From a checkpoint of a small transformer trained on Wikipedia.
Training: a variant of Muon for these matrices, 438M tokens, 6688 steps.
MLP neurons of a small language model. Each row is named by its layer, matrix (up: input weights; down: output weights) and neuron, and shows model dimensions 0-191. Each number is 128 + 24 x the weight over its row's rms, rounded and kept within 0 to 255. Numbers have three digits each.
Before each neuron's rows, "fires after" lists the tokens most often just before its 100 highest values on Wikipedia text that the model never trained on.

fires after: " G", " g", "B", "G", " B"
L2.up148:115139145100149154143133171102113127143158155077132110142128095102145101066163139132131133145131177140121152143136143129083135121107136111140198147146094125124121134115129107134152100136149102133133133127109139128125126099141105139109133139135114110156091123112113108138122157154119145126155153108113134123091111104089110143149115090135120135150104099103125149122144114163084094100122079150149161076165154075145152158143109104084106090114142153130154156184142122121107137140122141094133112134118167112124118091134158121093092117151143145116179093142150092143136107150167155142
L2.down148:102106152068114158159139119117148082150130149118103129160138116128146155134143164146122131091164111131127115124150136083123190078153143162133151153152092104140137124116192088087124091140126133133149091148117130105143128105119147114091096165097103115115114120118143127130187119157163147107138119112130117152146079161127092143119131142156129137094156141110154165148125143149096090156131129099155153110111130163135103101134157083130156113145172096153099114125110124170151144161096127097150096139177147099127111153114089135140128165159129121094183103127121145137124170121093104107

fires after: " T", ".", "T", " t", " Y"
L2.up928:101156082123116110122145105111177119182141094110115141116143103184121098114173129080106120103134089100152085137158144158141132146153143093105121131076129106115160155168153220125111088129115144134114118092135122163088137121087163115104142115130161181093088116110147157107138131114153107129116124122179140098119116124151164165121160122139125119140141149129168110120146095120142150136144138142140137141161134094134100119107108122117099134142118099124171131105118120126134086116117154128103118112115124122081153126164127104093144160141131129127133097102111122113185122101087152122
L2.down928:097186133126107129111137134078141119113143141189088085102134140159113150129148113133118158105110120069174134144115134123123161103140106138104142094134125105114102137112165149141105112130111119156159133107109121123141134125101154086176125105105136118144132113123169161148117112125124133121133152108165136124072136101153149138148079154120120139116142130149100133100146147100153126146129116135121134138162152148090139131133135140130132106145162165127109097081196097092167126114145102104146122143121119082125143115139121132144120152135122138163086093111118182113135135114112099153

fires after: " C", "S", " F", "C", " T"
L2.up50:122149127108151111112126109112122096130085097116140103153120086150137108135100109095096100095147154104110101152139134152084155122128136103120145155132127127129122117166122122098115150149106113104123138114155109179136100101141144116126140099156146128091088136088155198092133125095103163132153107181099103127146099137149137162143110141138151159130130152119163151096128132116140126148129100114136112103111095141140075115131090078109078127146158120142128125154114123107110114128137156133066124143152099173153147183132105155079072105098137122167152143081143132144171122112127089136
L2.down50:109112149126132108110090137094113072141148113177129081139097112098105136141113139119139116116140113120144130117107127132142137155107088127113134154140120117129119158128139114147122139140113149125162172132147103120090130113108114146148076111169105130132129175129120084103133130094140139144155118155141130116106153145132156136153135139087159121090118120127105092110153124115155159109153084172148175115104097125095119101142165118107077156124155115103105148166084131134137148110113138158150117127118098116166137158114181132144128084147070110106109117164116117113162122104120115136

fires after: " p", " F", " s", " f", " P", "f"
L6.up634:167094096131132123129147146132177136099083148152174120122108158084119169133109098110149152191113122113129101122140124110136174076135079132145126123110141125115142129143131177113138145118091158128139142109134153158101113173147086138131142147122131136111140138129125147127149130090053139127125119134145071135115091095129112115163109129140138121102096152133149108121167178130123142130098110124141140075135114113131152135144094134125124095131175188147161156154130145158122126147118142101141097105094122163134090154106151134065109130158107135167146129120148138119140157097138142116
L6.down634:088111141130173116131147118103102137165156160071127153140130096138131112150110121138167126189136150134158124127120115090095172153123176126128147122120132151118110118115122170188178102177100154147139128147124099152127137142133140092115064142100140098138095135108152105090120125123113132143148139143133140123161142138148106087167082121145190097108129120113084130166130154128128112102118075125166169120129154111109147186114140137097106114124109130113141112146149142143148121099147134120125168074085128142112099113106123122123160113155106093139132111142153126113109173085156158143

fires after: " F", " Ar", " g", " C", " G", " pol"
L2.up808:107136156135103112129134141142127150180140150134121121100111110174129081096195101131139110142155119126091140131103118073137188160126121119117135131132121181112126118172151103089117117127100127121104128129128111133074122129150081111108206097111143126144123126125133069125138116073085107137154142123115169150121162154103139131124155142125105113145119111094104145103114125152100086144151131140153106111125123142128141103128105083096114151168108116118111151140134106128153100136116167125141162121149121128165136097149106126112141118138117141090141132153140118177105140169138129122
L2.down808:130093149131114135177098131119136139177121148090154137137166157148118085099148162090165150115138133105156147115135125175131145098131089118122094116149122141135099139115144122141080142123162133133117091101124123141151160123120120090086120159143119113093109112132140140130145171095109137085080138144084146123162119148098139084095183125105133108142119143139103130133153102195138140117095111115102131145137125110155123135148123114113138146104110104157115135116139149149096123111113184146114110125152148094093106144137130121101151165105129166121121160133102123131133099180096123133

fires after: " S", " w", " L", " W", "L", " s"
L2.up987:138113129084128167126118145144166143164068123115126165111151120112152138123095074117137151105113087138131129098132100123187119125156084123118091146097130101147130110125101144156142097136097088174112156135150163153134126113169070137113184127103136133181099173142127112148176132113109128121118134134132114097119166099146121150122112164131161148147140100149115139121124099150125127141111112140101109173125131137113118147127130117138124122133138138149123152155148082126130133111136110166116139067124123158119166154074104124135118194137121123138148166134138078113149118137115220134
L2.down987:127150130121153123154146133116133179123156116151122122126156139129158141151156142105110103137111159143120171152121134150108125139148116132135119141122090119124099115097161140153139130129113162135122129143115080108091104136123179109146062150119156114112120112124085098122119108149137129155112106143145141095133122108116132113128133139128110105107126123090207163125076183149111088138142129102141154102119085083144107173136130135171126119177098152120113109170098109113124120151138128103143120170123099130092113136112146114150136104124089118106077164127119077123119118103131133122

fires after: " ", " |", "-", " C", " G"
L7.up456:098120141125080125125150120106112131129123118099130141152162158170161133152166105095112141128140121141122180133150157129123107105108116151062069135097143127144152090162105134128173132131100155110158168081111131141167147105152144113121150114150121132172108132115118120144110116096149121130162118134165145134137142147146121122168115144140147126140124107124117193136156117143097110134127176129142149142067134101119105153089140126107131156118146144123165103151094139104117122140141140088121136078141097117140123103160129149105133153088147143149105134160161119144131088158130165148
L7.down456:104117130106129091163130175116095114109111137125150126095140157116114167107086128135170139106124134108140091115142134162160128149120120139121097146107128175138140138152148137149128093129173088145109157144113152111106103113138156157135155107139137107124085101083128131144153160153107104127122152096146136125101136099113155138131163136135084114106136127122142097131111094130173073124136099118078116168124155090131109094114136136116182180091113147125099124144134137101137133129093120101131148106165175114096143171126146169135098148122132149181143168145159130107117127102104098147

fires after: " K", " H", " h", " C"
L2.up883:163187102098116131098122067133118140145123177140143123154139131124125158105120098164099185140126139137128124141140133120104162088119105083153083128174138140149137105148126092135115128174115138118134108127169106148081144124107159170112125130128156094092147123149160155110139150121162158126152148114130139143122079182158115147136128104169140092139136105163166111133137088153148122119104129111122132101100105131135105155087139117142139122134145157160145114094125119103197138134138094137086085104102116111140146134145140172132098121086098127112060084127107153117141091121125117127
L2.down883:099167146133102111132139144142147133104106124146122141063119166117154103146079163123129148118145099153122164128141116164113142125075168163112134153126124093067155088141146124119124156143126137157119125114097140136077115179139119116147134103116088149150162113111126180102134135121151162092169099149127116148104186113119119111133106123154113129125152175149160118140127123120162148117117105139107117167149124140136084155112151173155110130182132108095110144163133128120094104170138129094086102128117133118172116071125091148110150120126160082092146157105106129124123135087149123126

fires after: " |", "),", "–"
L6.up114:127115151142087121138158116116097152073132178101090134141154146125132125117125118120106088111130115138165163140122132141144125142127142130134138138094129157093120136124153099138136125137087133128097137117123103109113085111121115090118144123105154116150117177121090142131150177151115118140163126168136120127113124160131116110119116102120205176184150153128113110158129184136081113097102143112124151112131155149133156117115108129120093116139104121130118153112108088128115162097122134146129160143106145184164170095140123158096100126112153122127105109120158143138108099133129086129
L6.down114:137116131121147141139103146133136144158110123177141129090149098142119099163123152098159125142133149155124121147124130173127138125107156147147126144179125102106138118103154162115147104123161069131139120136106168147161161099130188136092135103169129176126117101139142091108118179133112081144094142125121169125091083137136128114139129142124135086118106106141131095129136076092160140135135139132095100153133077119132163104125114143130151151157098109139131133117141112123157175132077134149147138121140103094089138233095125097116158111149134127142098130101135126153133130142126120109

fires after: " H", "C", "A", " A", " c", " C"
L2.up634:152113144103118099100123120136110156146131144144111157092097145127106150118196158133105127129071127126117122098109094167113131123137149102092167155126159139088136080159163094105107125155104093159113110168141137159106152102098140118108120116107155138125127111163113121107145175108116124163165144171147109143138127137155098142129124155119164138150114109127126114113164113125138140131124148132130167112097105105109118136120144141128143143090115120086156072100107142149136159152129143156162144116142137157118166100177138069126136091105132098152134154129096087144103168158102152152
L2.down634:136137098124131147139152130169131111107105172105122114154111139096157107084163170134134117127165162137112164116116132132112108095125092135148099099112118101111153119070151160117112152145105114106122116153141149196130112164128125142168158138111096142133149129134135107113075096162098122108127115107145079158127148132123120131161155117123124133124133122177124095121112121110150137175177068118101161144091146128129159154104118116115151133127123092152158126163134116144138114111096080139127136184121105159100158177116113103112131171110128130103126134125148150114147078090150122121

fires after: " P", " was", " V", " p", " g"
L2.up731:128144125124085101152112145145144124163085151147095130149129122147131127127114100070124104163144127147104139159142117152134153097171136057157114134104167118103107096159130113090116175116092173120104135142114150138174128139135108134137103170144143084142134103135109135090157161186101119138127168115107137137156139133149097120148057080110068146141152092151133089129099126140181134110125162129096180117107092139119094160122113171111107135105134130144107128123084105121124123153163149110121117123121122145105170155148174124163128133153109129143150136171140169107075178123133140128
L2.down731:118112129118114092148097104137120100138123137138114106083168137165126147105105083107135135180135098134122104113119077134109102082139142120124124187108140164161143107145152127115135116125127154130126122149112108141132089134160159129100099181122135127136118116139125094077130128122120141151157101059148108127075080121134138141116146128149112126068115143126203166158148147167142104127211120086141121135116119133121126160082107124122076081136092136138170151143137114132150109121185147132135142105136112123115129169159106080125109131111109108115102127159111136128103152131155159096

fires after: " s", " S", " C", " Battle"
L2.up489:179151102094122130124131155123103133165092155141148138123113104132184157161120127104127137129128116119157082160119114128154105134121128114104093094084162163114165148131082148074155091132128107136116058129169137143112143074153137129114125169092154151159118101122101090130149158103083115088122160152135134153149075142140109169100133134161107098102119147164151158124129115151096114098112122149122115135086114127166122140126182134133177131142123151113121148154123116143112150103162169118099124140156132174150120127102140110120133074090129131127120138079174125109129160132134073158
L2.down489:125129135140107144109147124174119118131154136135110136115169128137102136164156084113132100134126094108138144141132120159109146091101097128167138118121115127110121179154183109099135071120075147146128172160087125117089109138091183102127141180128124119098160119106130177088152143131135110111127083160128138109166140103122099144100139127084125127126191136130103124098141182136148114062138144150113100116166125131132140125083103130127098151153087109130118096126114149131128149134148097103178059128104152123127128171121109109156130115136158120148133134129116153143109147195164119111

fires after: " C", "C", "c", " P", " Co", "ac"
L2.up793:133095094110097101094130140119134136153118086123128133170124101116131149132134120120101112114135118135214117107174138100125142101129139109133147127117120138095117136144108098106128180113129111124135120097109181164130096123169163129134128117162132105108173148094126110135128139150172166085152146113112094104103096120123157150119128151111132112107110144144116124121139151125086117160143140115146149093097102113131041143119142113125130154161184127103136131143110120120082139118138107130094136120139159171151115158120155114164144114116103087146144184119118147095166127118193120109
L2.down793:095172131139141141089117141167106116115139138149179149120124124155130104108111110149087185136151141132108134156127175104187160114096122172103140144165131134140151146113123129137110108083170118151141123131101118088157121128131101153116123127144091091139112145123108143113136145129116121095136115128100144123159108138113124094154122121107157175155079106114122138114129113122149152100118139120143168094113105127113187132126106141143079172120174114117145101098142135153145171143113114127099089117129125144119144102096134129084092133135112125080119092153126159109130130154122131159

fires after: " S", " B", "S", " G", "w"
L2.up495:125139118122150132112132163131134125128158130104135158131150135155132117107133099098080101157141136123134129130168120124093121106149123131127131096066143124167127092088134135129129092108106118109098127134152160148127099117125101114142165111104118126105111106141145125081097145125128150107099115164133118095101125109114102131159126144130152119145083132120104153111166166097107112125191149184140101148144116106066137112114140134165133095150110124132124081136159121119146083137109106120108073088128091110167137162097103132133151166120153167096117157162178101149113164150134129128
L2.down495:140126130126151125160141117120124102121091078079107162100103115146121156108133158081139084112164103127125103128153158096141170137161129122098153133116126105120132098085100104118126141101162116118114107104145117123130154111125175116166165129148086136135097128111163144115147129159122099115138102141178149105096156162168122125137148134129146106149154122134151118110111132133119096111137117145104123122086110128149150147154080159140125106122092118157147141091128128167117136113137154063118148130133087138138167150170141149154148148134169141087126113134112186111145132159129082136

fires after: " C", " c", " v", "D", "C", " K"
L2.up963:115145166105128118151104120144112166174133088171097138116159106149128112122103130135134190095170125117135125100158079132103105130138142082177106125132141122087167108137103105128110141108087121144145140105148135125115132084105153117159122103125127100127089131093127119099140170167111128147129118126121105125107111106096173162115149151120152086142128106143158127112121124150098141167112120163132148069138099086077141136130087125136118137170165137147114126141143174158114126106153091138144082135097139125144100129153117111125107129112155130097171176126088115156142160157138164099
L2.down963:125140147156114132104163150109136141138117111187141124150108126098149121070119086145116129139118093130102133142107146121120109143152195140140114156108128138136164125133088109128182103136126130095187085139138110100140107118137119147139153144136151111138111087098148117145091133136165087131154120169105131130156148124127143137093133138142125104117143173145123123108142111093128094147132144120132147106116114100158069172133142171126109110149129129162132159129132142184067157083108151102105103093085113151127101125094144117098124133126158097111177118067129112138167127137123139162